MLP neurons of a small language model. Each row is named by its layer, matrix (up: input weights; down: output weights) and neuron, and shows model dimensions 192-383. Each number is 128 + 24 x the weight over its row's rms, rounded and kept within 0 to 255. Numbers have three digits each.
After each neuron's rows, "fires after" lists the tokens most often just before its 100 highest values on Wikipedia text that the model never trained on; "fires before" lists the tokens most often just after its 100 highest values on Wikipedia text that the model never trained on. A number after a token or word is its count.

L5.up150:131157137149105141109138137146160212117155157149125145123052136130162150105064129131073100151104112135179134131106096140130119120096122153135101170153173107061117130118186142116116130117143119091172132130110142147133135152167125115114147143190094124119094149134120095074121107132138106125138145144097123092105103139114123123160151180138193130086057125105118141134144116116153128121149126151115095126117134124119108136129151127116163148160137092124165142090095079089146157139150096123133090122156116133115089135133115138107142151113137155137083085109150111110107178067130118130
L5.down150:121177136048150086143123165103140166080109147151118143123102087100061153108151134125076151090118104126174116110129110132114098130103062143120112097103119161126120086134089146161119135117144114169093118144109143130128122118110119138093094127125119129133082120072138173179201175111161137110144113136138143104135123155121099087105145142136125123123147170136107127111105168145153114140117130121141110115113105111152132141113131160126127121076129138104142088148114097143131134145082121124102139138157128127136127091111119155137136139178120114140128131126133104094145123105183127129
fires after: " |" 42, ";" 28
fires before: "0" 26, "ference" 10, "1" 7, "ent" 6, "5" 5

L5.up1293:103147116128153098121110087124134125160131149116141099108148096159143124168118134114105138108085154151131094147121169124121175138088141100146115124117069124115108131114109194116141138182121133174142142183127128149094112114182144129122116137122140101115138145131134097135136108136121104101111120141110157089124121124156188092146114154162158121139169121114118160136149155130130154159163134113129165095132141121115136157156132145156111155104124153133130103204118162144170128105078141165150115126133128121065091159148120148094091107134162156125141144131132117139108052120136164128
L5.down1293:146144090130125101139151117093152136164137143107126150114094124099124113112176147126149155103116120095130091103129097135138129177156115120127158138172131130132160144104165121091093111119135140142135097150146151111111160106136122142164134104117105152122107138146144156160110112150053151108085157130080115110123138110138140124128126123105125112131174090159118121154121159085138130119159142143182121142137085147123149117098140154164175110077136166115099120110170135096125096161184103096097151126108137136126122100085129121146083148137138102116128155127103106142125118149141132108
fires after: " " 64, " L" 5
fires before: " |" 45, " |\n" 7, "." 7, "per" 5, ":" 4

L5.up1158:107141099119086143108158141117156149126124109158173140150113111078154098161082176151102109175118163073140127113142111164068114144112102137115129144130158146110167079118162110122132146135158095096114178102124085150135106150155091123080169126132122138135121118130122125100082142159107141108127102127118093104135108121171115119139135171123123139133084120140145120130107119145176087151156115147114092101139109147124144142094144161127180108115143106132162150134129153129154150176198111136110107147150116140153126124119144096108113215113114152125095124129133146158105177087096087090
L5.down1158:154139116147140096128158161138138106117133087128079124108123104101103140126084137142166129102124146136102160085112073136136146132151127132149101126112132105099149058095131114107147095140138104139097133104137161107176110116133096121088129192100116138120093115116155143146106106130153128104113132142106144142138116120128101140159126131129135128153129075168129105125131153146173134137116134134128021142127088117147143113120090135137187125151135127102137122098131117142133125160165141106152136143132136136177128108080126112140130222101146127103114104139158139117160176148074143106
fires after: " |" 77, ";" 20
fires before: "0" 20, "1" 13, "4" 8, "6" 6, "7" 5, " |" 5

L6.up510:135135159156126150142130137160138127140173136138141125082109120169159124135120143123151160123120137105165097110092161105104154142129132181127081115099154163146157142134133178119128125119141119142096149159143070137092146122130112127109106127167129141117144137135085122099117092136108136158139106134102161152126154099108122108139132181180133111122113118087104136131140119106125168132153125135117132084141126130095119124091123160117107137075151125148166150127120134101080119128118085139092135119109106120096134138121152130107103170097136145121108089107123139162136119097156088124
L6.down510:141196137105125120141116155132125161139206085127131154099109142147132132156151095117136120092108122137146118140138118131146121054144128132141120144133142163120134099162202178121140142102153111162123080152161120125117115133103172150136133159157109145130074127150133108113156137154140103179135087079130130076135122147127110099128132152122082119134125173109145139125128096116097109103135144117121087119115155109079175149126136119120130112116136142113144133151131080138065151129136119113102132109080154137073111165128142136151093104176114133141091139132078147127114127113184116111
fires after: " " 63, " |" 14, ";" 8, "0" 7
fires before: " |" 46, ";" 15, " " 14, "0" 10

L6.up551:160109132134094127150130130162121086133158140152106145109123134167142134135136153105165137148100182123175138097107149143069094144144133184118109113074102168148173141127151130110162115113136117106078170135124078128137129111148128136092109158123125119136130161138145110091095145146092133146162106139100144156116145085129111113135134153185139128129137146146111133140125105123130134106123121154113125107106085117078138132137096162120116132104146143158157159108115148146124149145146128141109149121146118136110148142124148099128098158096109129137161105129139158143161123077143052065
L6.down551:131198118136124149140090140103152167120122121128123152117085136159108110115150089124118151139117103141138140150118146125120108058116110122148142120116136150141123123134142150087127171136105084134137100153174099139125149122140158158144122188158116113142067115145100118107155094104129099163129091103153134128109125176126101107109143154118142110137142132113137127146122115077195107129158142153112112117111162080071112104101094135134146111119165097113129134174124101170076140148122112129145156117080131130091102147148147168099110128150136116152127139137073156115111090117129155132
fires after: " |" 30, " " 23, "7" 9, "9" 8, "6" 4
fires before: " |" 18, "." 15, "9" 8, "6" 6, "7" 5, " " 5

L5.up335:139121133140119161122136100137155108138166084127131167085125112153150122141101133168131104143130104115188133134106125124105102108139136152100106135134169135111151121149150175092127095129188100122120135144150101158146143100105086123134162114159091116133060103151123120094087125102130168148148095176073145155140111149110068076081137173123163127135111153130105170151101109103148109135136132120129121095131108101084129141142155157107169104096139129134136180114140130107081098180128095159102132116168123137067132142115177133106128168113119153187080103112119126114117160124118109120
L5.down335:155178126120135098121161140106117179109145117156179160150100136115141139164126106164113131096162145117168116121140139108089147173137129157100096134146122141127127137114134178120113138098103106156136171151112152111123130131126132129104079113069126112171109128127138109143152174116145111173148110101079082101106125151177131087136135144164108130132116137138130119094142150142160110115172127139108095122110154121156170174127106137123147141140131117125134142137113135112116138129090128108134106141101127133118085158160159159118145097172141120116135097116090146098132093140117135142
fires after: " |" 87
fires before: " |" 24, "1" 9, "4" 9, "0" 6, "5" 6

L5.up1088:126108080096099150145174106113122135118144117139095096126154136128132132096116113119118130150100112102159097098120141129107190144122107103128071148116128110138165150151163130143136123139159084162155128150142122096173123090168106140069118123107141144119115181128131123112144154137141083131116130163119104089107116103099148135121144143113180126091092157163122147120126155143131125158146134141151158117120147099140183076098123143117114146077131069138111109097126151129135125144133137168115111129127104156126089181140135100121143152119118142139095143106113125146129137095151130094
L5.down1088:129150131160132129121119098106127106149121102102155169150138110153147139164134120116094126111144085145069093115156106128099141148140118131149131153113134125120148152106130128124191177159107113108133092099176159122137142129136154106141108125112134137136139131099139165135160132121114122131092131128132113103140123140178131169128133124134082139104095128147119124132145096174136125064107132119100161160127142118145111147129124116142126158124133118122079116095148137108128140102133104191150104113142131125143098133118087141130171111106146125132145131105163143074119108167103129123
fires after: " |" 19, " ." 13, "." 11, "0" 8, "4" 7, " " 7
fires before: " |" 21, " " 14, " ." 14, " |\n" 12, "." 9, "4" 6

L6.up1225:147124081092134122153110111100159095138200181152100088093121159097117118103132124128120115144142144156137135109103142112114153141088122103150107152103115144157141158132102125137138152120167104129134126156151096151083108118142095125080075141126122140127118125143101133099135106176129141156117124134099106149156123143152155101137154159110166131096188139126129124127170125140150113114144133156141176108155151114082161094122133149134143161111156110148109155136123162146178163115136126114097114107137123134135136128123165142145113158130148128124098090104147119122161137099137113104
L6.down1225:166179167111129154132160085089110131151137152127105193158139119099103160104160115114093075111157160150123203155138068063109119098116120092177107129137150129111118133106117130122142128134207096124066135119152137152136141170111133112144117094122162099096170132136116105125166148134114130137134087143146131136123118101146170145105144124144136115098115144122140120150150113127116113107116139139143109126111102136134124147156147098072111141157139114121133125132121084109136132126119094150102133109086149129090118114091136148104165158150130150132159109131134151124126118140150084166
fires after: " " 26, " —" 8, "0" 7, "12" 5, "," 4, "2" 4
fires before: " " 55, " —" 8, " |\n" 4

L4.up496:093117134101115151119150113096109088115120130103122118142152107177156133069075134104097106118134064116174109152144136139144141137115107100147073148119110154113096123089152155152176128131120111163093143155165130133124086151174133151090091088163117088099170159093148127104137116110115115109126099153111141147090102096166160138143178129087075144153142080132122125167143168147120128128132108124114142134083110154136164131153137126152096143177137159154085082164107106087138139119163122129156131107114124096153129110105126165162146125102148114120087102123112160143136115140169155129
L4.down496:145138091120144181140114103138138126165125126073107132104145121085119125112119109140142118135140144130142126109193136121126108125123121112138105110172157099132164158114154138131142151103114140101127151065160137127145124116130116134168152135161176130096135140120123146140107149117104126102140113132135130140107161146120114132142145100157131109111180117154149131107114127156076105142142134118137137112089125123101100098135106183127134096163141162100152144113039084127109078121114135133156154098112155135131148126162158152129153178128118127119114101091083113082116128091129101139
fires after: " " 79, " (" 12, "–" 6
fires before: "3" 14, "5" 14, "2" 12, "4" 12, "0" 12, "7" 9

L5.up577:099107145097098166111183081109140123160129125169140121150132150137145140131125145132121109145112098106200104139150151150123167141127121114159089147153086149164109157103149141126144156133088105178159167154141121128119110154162131088066084144182107101081189124127142119092094155154120149161088128116113127133114113107118199151100135111169105131130112084132125146137120158134126128141118077161137149130120100116152148137097133141117130109119132090138117087127103052102149124144114126145127133122153116128137107172124114121106155161149085150122139133133119164133126092113114110117
L5.down577:168154137152110159139099129123156108157150138113114139153160117103139099114128103147098131138128134150146135102139158121128129106082112137117139119094169121125106122135094140094156166119117121109170125079186139149126088150143120085163146106130166134132140123125167135114169149157113146170131100112119125172101171131086110141138178086146128132122132124135163129101132135124136130128135122105117168138138082107156143110116112179083131129188144135081130167128096134130093121113115096149103125094125132150130128083106101132123112136110126132157137074126062114095152134129112090150
fires after: " " 79, "–" 8, " (" 7
fires before: "2" 14, "0" 14, "3" 13, "5" 12, "9" 11, "4" 10

L6.up1058:134119084097141145117124149135141116143155134135155136141133115104125121065150129147138109116134128130177150119135148089162176107112048158148185142125104115142109162137153117122130121131159131119131125159147127121105136136169111148085108126115130076115094175149134124118137089160132097147095112165115104098105083131132125147140131127123161145131140159203134136158149146144117092126163145201102163137144173089165143128128133175134163153133168109117111108114123171145137133127144121127136126123142084104122073136129109133106107126135156168117129066121166133115156094110128148167
L6.down1058:121128137131102114115114108094133096128103148116100150140125113119118096130117124124118105142118170137129139121140150147151126150167140091151163104142086152122113123066112125124101124146152104118141099087108128117135158157144193106140132110142153122130181146117151130134152116101142133124132092135150167189140128153141124139113132123141097130156099123136130099140117141142136178089132109158139159157098130213135120135143104131142131162118165149112099107148114119135174132133119097160130116134108139103136098127120118158122114112115125138140195137133119124113153131136147143143
fires after: " " 26, " |" 17, "8" 9
fires before: " " 27, " |\n" 13, " |" 11, "." 8, "8" 6

L6.up1203:094145151138090167126175152112112142159132149114136138179109124138146143078179103118126137144111087129146116137157130158160078167137118132153123160140082094148098132080099155151131152138126141084156101144105125170067117168165102103102118073147100121114122147078144126078115168128124138127090127153136083121079117138115162097109113090097134134134112096103134109176106130146146127138138107117109142121168119168140179176106106128136128112135142142120159099182127064091140069165129144164154116077123121091131100164126068144135123150183117120110128132126099109130130078141108126124
L6.down1203:122158118109133165126168129126118143124130098147136137134114127129160119125135140064097147120117124139135098081127157135175145155135145081126102152128110157078120129100130129169151143102105129177108127102137102153145130119144129150129141150161154106121124147139114113135070155106108140157084114107126163126138141132127130134122150123122145170144151146129154138131134104145089142090123117134104142080102162109146111131160123110130123167124122117147163112110149104155098138067148127097162108084086124100101107177127109166155141139094105104101150093119098158096118096055109154160
fires after: " (" 41, " " 32, "–" 10
fires before: "0" 16, "8" 11, "5" 9, "6" 9, "2" 9

L6.up285:174126158122125159123117144147131138124169108146130116128122132157160108104092126137067134146114128094145102148126116132087079137105159153157108116130170123109130121129136113108126151113141077141092134120156091130098165134112104140102120126147116119104106112103133111107130145149118160130120135119107151184100125144127122077130163144166142151108144114108097136169075151149158121093096134160138114125139111110085134137096160121122163145124144139115139135094122111086123139129143098162142141091108128104067115161114099132135139189092105132117097084110132156118162138098145094066
L6.down285:127152126165148151115128099111168120113167152139129148129105108138104136105122106096145152125122133167144139123147141087112129053106129153142117158118106143116133152126146146135057151096109111157088140165102094141125140097149134166116078097096116125145148155157100177143114114120165136104133098135114121101075152176118115099146136124136164110127157161120133125151153119123156145158160134114129177133150165130114083087148109165125107119111139130086091137148132134175113139187052170116134143100088122098129127126164145137149155127159153122133125155077123114088137080138122120130
fires after: " " 47, " |" 34
fires before: "0" 14, "4" 13, "9" 12, "1" 8, "6" 7, "7" 7

L6.up1380:142149109102139132120141152114123126155121104191100118128130119147138125080148152137137130112152125131199134105131185158129157159109103153097135150139104091121134110157145135132118149144141135136133150155153100137138137107119088139095176100128149118126123160141085120119108125119119119165107110141126085088115076106110137116110164165114152146117147152207113116147151119130134082120108109188151158098148142103130135100139140127145147119075130101153116111094133150163176138118126149096125111118164133137148125156145145129132121181117167123104087121104099081140161119120141138106
L6.down1380:108128081124086147083210119125147095128091124133096144168154145126110125144151124105155117126122150173091135104111123139097135116157132103146141152139116098116111131107120169121127152131158100134112131131135168091113137128169139107162141129096119080137110142095121166126138094127129132124115098172097147167112126152100144154115098087137131095111105116146135105165158154184157127133119130142097138141102118134175127130140158115156141151155139136100089078116113107118116143150102107127124135155128152100147155133157152138070161143110112100119150147138135161100142121127115150135
fires after: " |" 47, " " 28
fires before: " |\n" 21, " |" 17, " " 13, "–" 6, "1" 4, "6" 4

L5.up1001:158112126129109123144171148126147130099117140125124087076106175134162131099130153133137115091119119116123134103124156123089152110105126155152095139098148142125136148154162121127132159122132101134108144122139113130130101062114106159099139128094144128120107132116096124137089098188121129132160130126106132089108125090164140149158122175135141130124123161130130136134186124141133134128136115174117143087165165071115145146114121151136118142090127104134149155093134140151150152123177079120105107112139119136120163169129119085134105173102144141132123132111137145129127150103131091076
L5.down1001:134220153145117140115129141076123145117119120155136133174101136127112111120172107143095126087129135103109181126130091102102144119131116129164129129182151123125120143109133172172138163139104097118104117154137140120124174135105141139121085108143145121155096123163092104118215108129121119142158070117131139164084134173176166144095155117185148120124102139134150125128135083126145118129145124143102139144134152089087132153128143138127138099139137062106101154133103097128082127143099110114126130114126121130094109111112140125114129132136150133104095153143100127120122152122125126145
fires after: " |" 43, " " 14, "0" 9, " —" 8, "2" 6, "4" 5
fires before: " " 25, " |\n" 12, " |" 12, " ." 11, "0" 9, " —" 8

L6.up833:107123118146142157096154108093116107145149103119142128133152157131149138147121138156115118135099083094181137118109131126049172151105111114176120123111144126130159136122134092150153153152141114149115162137135099145119112125119107114090129143131111107081159118121141103112075115130113133124086124117138159104117114095152145095094131127150136116120160059150138130141091146154134167142131126092087122101110103122148179162119137168119122098134122128111141140135117113122110134138107133125132121129113116135125093116137137170115133162135106119149099127138147127167100137122135145136
L6.down833:148134153132137124104108145076138117114121129151106136134131131167133113162121170119139118132079127162152051146119123125151094173147107133124132150126121162126106162101125138158114114108122183099127135136094154126146107152130130124138115166129141138175129155139161163099121087127142124124193151128130162149131153129132165178073161116149104120121140152118133141164101113098111174114117143134100135147126165128115110113129130130140097122107149120158118095129144081114126107137103123103149137148134126103166099111129074112131126177170125137079166155092133125120101084129102158104
fires after: " |" 36, " " 26, "old" 5, "ist" 4
fires before: " |" 28, " " 26, "s" 5, "." 4

L6.up1166:141148144130121154145141102107150126129159130142110121135123106157143118113116155107105121093120110101175091129156163117137113150113113126139107164098125144139117123134140153106159121123140111123139146144178082123108099171157092129104119115131110111118134154121129118085083153079115155161095106147095139161125113111124106107176159144169141162145108113141082120142163153145148113129152157169125177120145154151115127116106099140131112128112155170179140115140092145100150124166113151135159108094111133109120119176111141121114115142107086124127147126082116138129165132116160102129
L6.down1166:106102166139079138118123163138125149163121164117167173153133137138106101121128089088136133167111142149060106107122147144140128123150130155135133152183120152181165118131138100140104152115096111125158140097128135125119114121138125133099119106177141136141148121119126143142139122148142083107104136139167091101110106108156157125175126154103094116098168143111140115118126107112119176129170119124122163112102094091181113121126143087105127144142111116117128142191104098096131113145125145158130129107156139115129165077178132128123139145107140104111129117140109127144127168178115094121
fires after: " " 77
fires before: "9" 20, "0" 12, "6" 8, "4" 8, "8" 8, "3" 7

L4.up1155:085162103132121179115114083129178145104137102122148129098124104117157165180067144112132109166099109085125145147160095131089199129127097138113135153111142169113128148152143176110117151108167142122143158129165060148099123124144142112137128124182139156100138150120103110134122108089120115158136129108091171103148136114156116105133110158134126114120122107110098139145130137130146165176144090083143106113103177143091116132142118129129148109114136114157168153100107111131176182148104104098108137125118109115119123110150142132123124124153153143099083157088118104101132149125122124155
L4.down1155:127131128126087103112127130112145126183133098145143126120108096139163110124105127127149075151145089134136124094098135138122148205167149107145118115109108140114131090131145092145155124132124078116078105130107098127133118095120134146161096171145115106127129129144172135112160124201077100096106163123141148129051136092133108105105115133118133139126164133141128136137159108134149119084145129125139100171129107087135095145084124115085138136132137099152100153156090160143125144130132137132093107095148147118122118130080135148094128139063102124088134140134169072157153202150134139130
fires after: " " 20, " |" 15, "0" 12, "ed" 7
fires before: " " 45, ":" 6, " G" 5, "F" 4, " P" 4

L5.up1466:174121121123100118141130174099131101082124132104154112085069128160158160170122130133154110140117117145134138145132150134060162136120149162176105132129097124125133151136113141132139120169075127132105170117158061121131144114104118136122142142096084118103168103087150109124136155131094163101130158116096138158160106139134142151143132089110128103171142120117131120156158127131089086116112148103104150141097131116111148161143192120106090144164125118106139149173128191107113150106112140154110131100089125092112156143148153116160127130099139126125116157135127132097117136120125113100
L5.down1466:134119097134153182114102155098152092144117116160063128109134126141120135111134161125156141142128093095132137083137113119093166113147136146108118126085134171161164165134109103182129102141144145115128123126082156136102160132127120145068166139139147121155121124124105166095126108120128114124135123153180130133119094118091116072077167151091128080150143139115114136143143181125150107110136122154069143137099138130120119116122146123154116125160142150114099130112106138124135158109146138123163122143113144139146113112093083111082135120141094096162137119093095123087081109115131150113
fires after: ")\n" 23, "\n" 19, ".\n\n" 5, "." 4, "\n\n" 4
fires before: " " 28, "C" 9, "=" 9, "==" 5, "L" 4

L5.up724:164117082136117158154135137158169130105113133161169147156100163138147101083127161142099122099135151100117108115111154122095149104104128139118099103159160144074129107218134102161117110130188124159143154102153112122116107133129109094067163127146141151134115122143119129110108116187107146101094108141124137120135111134114146097127124167124143143127130187119116130092154108128123103121146147166162137101192136092115147179113186113102147144142155070151138125091113097149145110105127107113147111169147110155111129146152101141119105143081091102145123099144115097133118177121125141131
L5.down724:146155127148139121130151126093118163118115124155102139100095158092146135076184156124129145089126134109162120116120108116140094150112098119161124145163148114094110148128140117136119142125158091116085089130117168137155124139114101134146151093155155132125138128144140144148118156144155137142151138114125108126112120133090142113103140147130157130115141145131140123135144121163156101104121122140143148117170126107125106142083155138136112167157138068129140146102104089118145106153071091126186124113131130091138121136118117093132139113137095112115162153138111144159147125077125094081
fires after: " |" 34, " " 16, " Con" 8, "ference" 5, "0" 4
fires before: "|" 27, " |\n" 14, " " 8, " |" 7, "0" 7, " Qu" 6

L4.up753:144126149149094154148131144125136150103138090118114116070123124154163108183135136185155108132153134115103167101103124131127128148104137144134135135137154136083161112137120143088110107124159157079154119133176092143114071118120145127146150132092111142155065118163107117132115133158096140150142141096098112139152133101157094115135137167152124123132074162115086131104115111106143117115122157138165140145143128142081138098125106124123184126103126109158153165099120175067138104128153034094113090115133128131119158108162144125129126156090116111130125085118106080128117174082131121111
L4.down753:143183148099100123138144153119108150105101127126142096079101158148127133166148115138117091145150105109102119139095121129123097170156130116117134150157117098130135129083132112096157167097108127139091119112112144133103122123140134124146120178100114140138082127156130131145136125134105089108120153085128143059098131143139190170102118136132144124125146107116153143126146100131131160169153118164106126099162147149131140141120128153147121120120146113112126131148137128145143126101095149143107135142179130159079091092156127162123112122125114135118105076077157128174157115125092130167
fires after: ";" 33, " |" 23, "0" 19, "1" 5
fires before: " " 32, "0" 29, "1" 5, "5" 4

L4.up1142:120127118123106156069147085106143081103178127137097140143132143086149102149106142088136108104141148061147156117169094093103123128086105120112151143050115117134146136121154144127153106131139082092134160162161114155128109110168130094111119098114115093138132184140090119108120101128128080116138109137097161103158144151134120109115132165113149135152135116139099134104145144144160157168124106104134139123090157126134099109132129130122126127119149120082166115123130100142153147170120140110101107122109102142140113100137124124109114148116150130114105172124128127124136147117135142185
L4.down1142:159108100109161127115111143164131114111085145120129105141125127111178143096123150109080114145109102106108113114130148107139146130121157089152128120101098106151131097040122151119126119063130132097165078127132123145086126129140107136078139109121103123136135173116142130123176122135101139132125123144121144110112082163117130127151130147131112152148130131156173115150131127132135115144138101164128164157123131116126140129137066149082121152154129117102145135117104164143172117123131100156150132136073119122163093087129122140109154138073128130144127137133174147162123122111150126089
fires after: " " 21, "0" 11, "1" 9, "2" 8, "6" 5, "7" 5
fires before: " " 67, "|" 17

L5.up1022:068131117134091125102134113124159118149150116113152141135113113144153161168114136151106128146132101091199151155105135141065144109144153125106110134138152134104161135146168155141157122144167104155135137129112098127103129096125105114157105171122125109084130146135117085143131101141138154138134081098104145114138133072135102140163120168134173140151123142136101130125119186145141176154121121037156092114118141122141133148134150108114118114129130125105177123132096114111114158131076148163106131123121121131089148150147156140118115146096114151154123136138148167128117117087177150128
L5.down1022:117137142148131101121109109116162067176124105104122132116098136123154118093151175143119163115127110135126133135168132129111096101110114126087140159106128114078101118100097159155112118110177133164132124125184150122136114143136148158124114100114108118128134111123135157134131083135140129112128124131128170098146166116128093115114138132091080097149140168135112133186117183098109158148160137068161108115133117131130125094104122097145177103147133097118127160141133170118114134206114101161142129107134134092133160108096123152136123136163138113131105145126108127132091092126078168132
fires after: " " 61, " No" 7, "|" 4
fires before: " |" 50, "." 8, "30" 6, "/" 4

L6.up350:131158143146119111165137097118130087108182104169141140132116115150131143130081145101166140120079141127175141133148142112078128154135134132126123131087136126165166118157132144112150166109142117127140162154153087121111130109124096126097116133106130118130126121153082087130089115127125120166171096121100123115126127139158153091141149180185149123132131121148092120108131126128181139158149112111126115114141084101088135108149089152142147124086124147158176162147102146147107200151137130115116117117091092171104129122133157141099071171112157125153104116137122110144146114105143103093
L6.down350:169197120127127129118143113137127148114170137126091157103095131152086173139164091109102148111124105121133163175159121135139117085154150158084108126140110179155104143096161162112141146135128107169137080143165101123141136149125183174137125173141126123094111131167143111138204111134160130165130106115137159145142148153148121119140123115161089127115115123130147115122143117130137142188138123147129151106104135124121134126129157117125085122121133177163147127112109110118099134106078088112156162110104143092075114148144132163132124098121135119138147128166101157127096111100139146127
fires after: " " 33, "4" 9, "5" 7, " |" 6, "9" 5, "8" 5
fires before: " " 30, " |" 29, "00" 6

L4.up1238:154112062103099150072160086127168121113180095141134116141150117122135126140103154154129111154129163103125097124132111116089133172125119144139120114068085154092129114131116133112127094109106105108110136117178139138126100080145120128118102115126133062121143141130179115136106138153103131133125129127088153132108101129160128118085150107105156124179169112137156099112127169153148146161162122092143148112124102161108168122107144148129130097115123116072109136121130146107140111148149148124102122154120101133120107087147105104142133153125117131142119150131133111163119133119094150144
L4.down1238:137116107131136121110102120111145142134129166142102107127127112143157127169137083137122129121147164112085131126111145107137086128102113115133168133137129136140125132102108136094092122120094126102167100142100179123109190142138130124151084099121102113116094134136196089133109153119156114120139143140140137127155155130121150129165134091123148152129148120123142123155115150158124099125130156102180132142155136067149128144091091167156153141144127083100173114082150146127129098148142107104127104084144147147154079096131096132109123187152131160151114165139139128164133127072118174106
fires after: " " 33, ")" 8, "7" 7, "2" 7, "1" 6, "0" 6
fires before: " " 64, "|" 23

L6.up1294:133141088157132149119171128107148121142139128157139103122090127137159162132116153163141109084133130109124122096122168081087150133132143151132117124117160116171128140148118118116113137091148131117085132137123086139144077132121089154143100150133130125133119143130105124111078126200146139137137138123089173090109113127118154118076103108116158123095085103123119127126115147171140091114121138128097132068193114116097141127107140155107151131054128117129124139083126150128104107150184122112117129106100100135151133111119116115173109154119176146116127119110182120120136143110140140114
L6.down1294:108122089113171132104121086149136132151076115118129177126088115098099104074097160169145126120128138138126164085139117115117131114144091119157127153105119156130120158147152156098121102133130100117134121143171119078110125114088155144102084112105136123114106140122120119113134104127145113204136042140137164171169113116157142148158162111134142131127142131191170117113152115138152127123149108158125129152106134104112119167151133089131128101175167096146083120143079138140141184080116113172122127109159143132096116151098188145145127130126139133128120073148117123104124126139180143154
fires after: " |" 37, " " 30, "0" 13, ";" 4
fires before: " " 56, "0" 9, " |" 7, " |\n" 5, "5" 4

L6.up298:145132086145117128135125107132149149118145093156115092150105157085131134079123109125114107095130125140113133105125142113109151107103096140128125144140161162139158132139103075106106110146127105135117178170144118111145101126112107103134091145124118100127118118127117122088123135156128108126132134113116124114091101142179129135150072136135132141146142167118114142110123144165139109148127166159103147105166142114132123122075148168133163131070134077145118130116141120125137146111191105106082112109114090171136128126108148125113086155133146165128109111108135109115111150100159119114
L6.down298:157116130111114074113138092138130122125107176134108120170122130104132090102110105112115159100160174107075172081126132111157115117134110108151155140134124147158091157103142139145129162091183117156097128126160138105136152158114170140062130096149169104076138149160156145127148128130143116078174117156131110173126119159143141139120157112161130127109125132119154103152156130131119136135150108184141130153121104111159112128137116134102126185128134133149097099128122127140118120077130124130126130168127152079132095155071143110174116146137140120140106159159137110105144126139131129128
fires after: " " 20, " —" 15, "0" 10, " |" 10, "4" 8, "3" 5
fires before: " " 55, " ." 13, " —" 10, " |\n" 7, "0" 5

L6.up352:133108075104129160130133159090133119140138134132082152134132164129138143073147147134130122120105141129116162092155178141117136091112097092139169177090095121104146113141106098123152102129102081102131124164135118122153087115170126129069161151104158119152125194134142111110145115178095122164113124150122080108099088131161135155138116197114175137176115142164107116153124136102133122156183137165128156141118168093171138125092116173142140142104141107149095092131126175171156146131122128109111107120114117099157149138143118116110125131110142110067120091113118130110149137109164099120
L6.down352:074113126124111113106144142093093131122117135097136132112166066107122116143121097162154141108145150158122136134134127138122115099134149101143149142104134148133137093047123095111101111089164134156170141152144132127133133141126144126139116133124090104098151112100124146134181147094130138109130116120130135102131126139114118165123109086148125148119147139135125116129113113145134152107140120130111141103117168182147155147125126103131108151102183146079165105146106129162082100131149127073115120164125120130114127126105086166134114149147135163107153134102146170082146078130138185127
fires after: "." 29, " ." 11, "8" 9, " " 7, "0" 7
fires before: " |" 36, "." 16, " |\n" 14, " " 6, "-" 4

L6.up166:119137138132110143147167189119137086153142126126137163151139151167114144052189135099125122127127134156157107121105156141130084100113104140083114122081094186143134152095143122178132151161145145110132145149122109145106105107132127140112135108171172142135106170141111118069130114155126167137131130129115119108139133129120133114109167167156150136108131116151136137102096129103109134177149087171103121125166113109128154116128109127142117134104138134136151128102118103139126168108123092174127151136100114162151124144128101129111132099085110134126121106123130104149173100102158091135
L6.down166:137133113176099158110113127123103154079090126152139137151096140133113123146111161124108127089106124140105128086084150092108148134088089108105131149120113147125112122110106157099137162100143124085194139118156144132142147150139115082130120120110127103138148099116094133110141159113098176203163125134128152157088126186158117121137130134130154131078100151150104102109119166128161126154129132137127139140113158133111106161142095138127101112119128151164186150131124123122146121128119112138123106129138118125146102154149114078118144130119145178062150155151116166107123144144140123134
fires after: "." 25, "–" 19, "-" 7, " " 6
fires before: " |" 27, "." 12, "–" 6, " |\n" 6, ")" 5, "," 5